MLP neurons of a small language model. Each row is named by its layer, matrix (up: input weights) and neuron, and shows model dimensions 80-175. Each number is 500 + 40 x the weight over its row's rms, rounded and kept within 0 to 999. Numbers have three digits each.
Before each neuron's rows, "fires in" lists the words (lower case) most often at its 100 highest values on Wikipedia text that the model never trained on.

fires in: "in", "at", "for", "is", "about", "on"
L7.up1148:460543490518484530450484557489471556463511483517447536539499551491447455444450503526460433447451471465510523573605485424469562518546486594505541474486483535476505455501505513533498517506449500455497520513580535474485452481516481493588474522536507513489511522465536511509518541521575553526

fires in: "gold", "bronze", "silver", "goldfield", "goldfields"
L2.up288:525441500548499489418517552527496480463505533576525505549547511541458550460481480503524490477557479519442501527513530570471510501458507488486496482497460517487504471543513526575550487478501539492508509505511415443476495507498460531486525435506455515533519447512467511460555510442461560525

fires in: "of", "for", "from", "to"
L9.up297:519444542507509541526514436483512480517540505573474474506536509470526457497529495425503439461600475492500532499546461480501461408501498417516457463463596473464548573481474475502481545478514464453576519499468521420585464433506528508502500450538548527500492535492499494508473598505468469512

fires in: "is", "with", "was", "by", "s", "from"
L8.up430:535444541550504438505527536486490469471449544482524457423481563569529564524582551529485499533441518509506473450541558517580465477513517507510544507508486477499480519531544482493465537546493427455503575541480494489432459372509445582489488495484410486532560524577487525492467437580503486523

fires in: "of"
L9.up36:487525442423519526481518434517418522471508508556581509496534566443492473422473510551481561565478497516498451523552505475515532485454501514539508465488494481512546438498437494473469456470458526489502546553598514490583480538527445486518504519431505523514521517496522542513536528588517439557

fires in: "of", "more", "prove", "both", "forth"
L6.up471:413454532539527506549462545419465496524520505575555487503491525471516511545409525529450554456505546467499504498431545520473505497527517420572542455487515488506492548477570486439488486459540597528491611500453543486481477561600463532495458460508507476489443502463540529504484538478495555504

fires in: "september", "february", "january", "october", "november", "jan"
L2.up1220:506528452497524472538487473522569468445491469556514473453502538495505460512431461546499550474500416490523555450473506478506470451547475527518496487557537545523454458519508488598458506451533553434499533490536473515537454518503525473499516538478460498512531480522511483467474464534535386491

fires in: "as", "and", "among", "website"
L8.up1243:564440533514501455502515525507506624451438553555473513470504531540491521523487539472494515514504513497513492506484518479492505535534413463517477528527486435494466563502438540578551498493460541562544492446472515492574524491516480553545519458514514564448481516544499529474557528451533512551

fires in: "would", "may", "will", "can", "statistics", "must"
L6.up552:427516464513448509431500491524517537436421515512527508548550523520554505458479497503632470476456422609449464448494463513543536450476479511457525479397487502453509498431586533523456506533512544510505500524532466381525495464479462516496492560520558511425532547531442475526508534475471447552

fires in: "1", "hamilton", "mao", "rokkor", "hua"
L6.up661:502487470514467491516512458515462425514519489526430568472479430446526433594511462528477488484496505504454462521420420459535542505483531426455503510486511519516545545537500500525483537467504493446555487542512485489576444527473495532478451488523586431505496523530470435578453433529443505568

fires in: "of", "on", "by"
L6.up1175:532581507483501505461571517540508476528538469519538497468470554524488474502505573499568529517502480504541500572564483461511475452578509516426538470545517488545489544495475526476543469501511435560547500525537509474480463529525501536536590435445520537506445519418562518477576573564525592500

fires in: "that", "which", "by", "can"
L7.up75:533419456590453579453524544540589498425477458469461485531527438505495450474536470460491488472475522530522451474397481446510594427534362518487456555540465531498428449517558520531519594488539505529506544427512516571508494486490429514541493471456487509506564533464472526550527540523466504540

fires in: "by", "according"
L6.up953:555440492533507512471545534394518530452531542466467560446515480482462536457515520466540498418512514556478517455465440482523535449587464533509477466507459496524508515499439526498438520477515517520548486470468472560518507508463490505466438446532580489488597507501474498573474471521539437468

fires in: "and"
L9.up631:506475436446470523518494505557492528447508553489483510494503463519481518565518485490542466515438527519452540481503512466554512540504538506526468588498449586472404475514414594489514547493495534472468489462389512482564538469479502494426513506520514484391476510526535488527495504526490463527

fires in: "in", "to", "on", "ajax", "through", "from"
L7.up277:529516526535440531488534448451463508514413495529512503553503440525549474510502525545554529497512457486526539509534501578435461497475507461545511462462523477531536506498486490481497495494527532504438485530463439401513457555541587535518515535521463497530537448513476527443447527522464521526

fires in: "july", "january", "march", "october", "august", "and"
L8.up313:504593439541481456491484536469442522515572523538523487480472535479496480502480495490434501480583504488472519498480489510523503466499478509552473450461451510463493501565541534429514530516493489477496541554484534463535500504503542532500456542508482553496502459489533438501487439450473422471

fires in: "from", "between", "on", "since"
L8.up78:485504521511545427454487527473482485567569535528497504470436482521552421553530611497452484432496410457498524455541512558481480517530548473494468449439511557467516478452444526447502504507528538487493585506480459455474387558513526485510555476491464515448498482466474544543510493537496565521

fires in: "coach", "president", "champions", "artists", "chairman"
L2.up482:495503572546459510486466541456515536522512504546481507486581565490495552511488487518512537521523542514569554492550472491513549490450460548439475473473521589496550500491444479486532527525466508443478506505519407499513524552437523569545499477534458556497415522469489556514549530483470539547

fires in: "men", "women"
L2.up7:472449560505528479525479532490515438513534519443441474540444524552514539512452499552552583406486466471466431455531451473483534515487464500552461497492489417544521468536493465453482616508498524502485475526514577494473492506462450497522493481543475535480461500541475567495481514526593473470

fires in: "on", "code", "version", "muse", "about"
L7.up880:441533429583487514512378499460466519521557444585468493471473551522487469507593529523511549475471429455524583506466444494513514495482515533518477536391502532529506488482528489562477516557538543479506465496507501539552527569434441504508509514499513472502477513526529435514580455537567499526

fires in: "many", "some", "several", "coloured", "traditional"
L2.up511:493502542441469518486492440483559510422506504490488495520534516539491503563457503538457530515500468509444549440491502461557508489525425438548470432440514534481477469495555497444455522572537470486466486516555523497528502536438460482503464521508511514473509502468536477457486475544568473465

fires in: "of", "more", "other", "win"
L6.up968:453538493522485432537505461444535516443543545474512391527494543489538469485467484496546470528536473439478490557508540498511445513518565520505525522452549529491568488530509607527503454459445477548543490512495522549501555512537512487548498558509483512519532413562409510490524526433499568498

fires in: "a", "ajax"
L16.up1019:438503496493540460531535430519505465437451494541471502493478511485486521528471530507517455524590516533443555481434491457481550441505627545523529558564556461436529554535577500520505557425518535464554617443434486540483502496472468492493552416575536460556495527553533456496477485479506478476

fires in: "a", "1", "utc", "zone", "ajax", "african"
L7.up248:510497479502525459554528468503493432430458502567523502436468490500561470568501509505551497495522491449505549459541495483498517493473571509479514567453447559474543541457536515541541504558589521568530475502448422543560492522484480441464455522479537444541449528496513427462501472506509509501

fires in: "historical", "cultural", "political", "atomic", "historic", "social"
L2.up1257:522477518561453517520536485454440532518540384486517517489498457519565504492489437504523508495550569499488582507496439448518493480437497576543535497526557549449465525521470403512554481475540501564434450459524465532556528445550529556555500526508493528554480454477507450532450474472478518489

fires in: "women", "wife", "mother", "princess", "daughter", "queen"
L2.up491:492457500501545517495534525514413491503530570484446587482455550474508556496547497575469573489475507470472470480472507540460489495467462551487531434469528507552519468542506476583475490507469501446452473544437498508484506520505483486568520507495539525438454464505502506508460540535511529528

fires in: "some", "any", "many", "most"
L2.up1219:463463564475443482489569512485531504508535467490464468493514490533480511528478421535557533513529584478527545499564510520489473510534554510491419480528499504531441446509437496473499543535495468478487457472490532531544513537463539440422475486484508454498485436521573416486489492580504533453

fires in: "of", "in", "through", "from"
L9.up337:431509540569462529502467549525498528497515511504518502512487466504538423471480534514530522599488485556549528535425518475475430491432518481542488465508576535436556510468502516498542571522447527505473483556430495541524462517520583476535501546526475478522447483485469490528551524515466537526

fires in: "september", "october", "august", "july", "november"
L7.up433:489546476514501480525450508502460531494471553498519484470564513538449529468473438522458531494519481534526548498448522497526448530454533555518563476466559501456493521501499549517494521464423489481503520465521537547514449509543513478541459513518520477457459458515511509433475534484470454539

fires in: "began", "finished", "ended", "starting", "beginning", "opening"
L2.up1254:500482530586515546489495455499500501482504571514498559509511477446449544502497528487503515528469486555454478473414552537473471479584530450513511490487568609552431532553499496603589471516525478438402482491521418421443488481494525479494546477454516528471457515506482460521461531487479500493

fires in: "and"
L8.up1175:486511590584488533490525475455538503495535558504457538455489450472507433537515542546522499474475485450479507507555541451458484519441529499509529570519556451503455491540431534540506481510510457454432438542519459474487465466452524506483522551454502460476483525510462451463445507468520551489

fires in: "up", "to", "out", "for", "on"
L7.up524:509588553583477471491449537497483547483447512449580593469450469498505513449467528511524527513492502467493531437525520476589448542503489469390531586527503515516489420474473516453486524573420504494447494513438480457415484522502553588562526521561477491535482440495469499536497520503482484491

fires in: "in", "to", "as", "out"
L6.up1256:539522512544501535468494511463468405443467443481530529474577574518517546401478479536574485521464531479455497484534526524537468518501492385522433529492589489482507485462492506472473499527498459562584445478464524499490445534516550617523571499534485506537497499557491457425450467474480506484

fires in: "is", "was"
L8.up374:411506473520542566529554485488550526415497553535426523495500526442413510521532546519508489515514442453528558494462489456533513574491410495498430525443554512467509559442556539568490546468482443486464559492457507469493449398525514529512450468547562588464554482538536516527516556541531516521

fires in: "there", "position", "known", "name", "what", "used"
L7.up1183:451482471478437567542495513486542469424516556483487454450475467518561493475500477462479471535511524522432515434472514625534482500474478523531494468499540490456510607500402500544505469544493440501547479395540508595500530578480503490518512476461502504504414441592535492404465483537552516514

fires in: "coach", "writer", "manager", "minister", "author", "chairman"
L2.up697:488467472494501489547523480468468438582516519467468447441527549430458589469574520521528485475571545491570514503523590475461532506499511479436467443531587500519571490488526530462484443474481507400537465516484486514508469555461464507500439513511442572515477544523561494448481511511465498541

fires in: "of"
L9.up532:512533422581522531470426423448485469532588557521516468504494469539496575519456498519421483487545491525576532487467481525476466467491475460521491477467541518477504457455514447419556547491549507543537549500526496501560415535616483533503512472524503526475537497470562481541506562502561448523

fires in: "by", "producer", "writer", "director", "production"
L9.up1087:434482526477460465523439516488522486482505509558513477523523551504494485513519550491536490490569501505515553530481514433524467484548534473526572486511601528498499521510471593475537521448500575467501558545477505476444529522520443463460515394454491465440496493481495556520504530505477493573

fires in: "to", "on", "from", "than", "as", "with"
L9.up749:520544502535514538432504442496437509432455455528475410481585425586490487409455473495482491485444534508531568467527460513582425497545468599521470436477528488508472491462561484503480499493492422503546488517472555478396402480437454523642508468525530506497486549572499496513419455526455457474

fires in: "of"
L7.up746:441537468498507481500540482517488569589550555418496446566518412421556511517506516557552491519598460488515484446490526468485452536541600425491498466513551463447490524471555536528529518516505506557520511546461525543508586473419486500481436536503458562495481498530474467571537538521564491526

fires in: "and", "to"
L9.up13:435549562522437542517502523437527498494510525516439580506563464471525461525391468463544519456477518479456527435534520427509482473530476463506535614504536600459477494552458498467493562534504478456452470546465504425527501447459466494496498563528470493516532594494484476484507499423488464459

fires in: "well", "low", "hair", "high", "self", "hard"
L2.up714:479516536495521521472449526540474470510496491572499535492571562484468502448453409493503523551518513555463467508476451453540443424487554498487458468511496558566478477485499499506517483448444481509450537541492519444501541478511511437524501483470445491445571475451434556541466550538538561479

fires in: "can", "to", "may", "not", "had"
L16.up1154:472437537583487468485539544426487501512510477522453459496451552558489501506495500521580564550407474552518493470528487534501574486487495526472507502486553492411504496513568517451557517596544442553581441535570540463500475499527527452507572538489509400512515529515495519477586470456476515498

fires in: "of", "about", "at", "sustainment", "on", "born"
L9.up392:513565505486481524471400453498457515485468559475537486552466523504490467458503543489442428500496559520491485465479427469454446472480495529502457510433537505510490417549533517529519527435586440489525480560519475504471421526461463485608497471487432511418503485466566586521542525504513530512

fires in: "in", "at", "on", "from", "to", "1"
L6.up848:476546456483500563491472529509493499399516468472394527523497474515456510585526547532489583479504539516465440530476422464478462519564564495411474412438517557473487469533526462527451508515501535545495535441514454551593491476558507519509511428516484466552446512472508504556551548504527566514

fires in: "there", "guns"
L2.up107:449480490532473536582502509496490442522531424444532508524532482445492525496507540540501498558465575469425507556504437510514497443482417542521473481491458562493487531486545506584495559476446499548490496518510469578473513543587547475511432469515522446502461500604520468442418553508540514509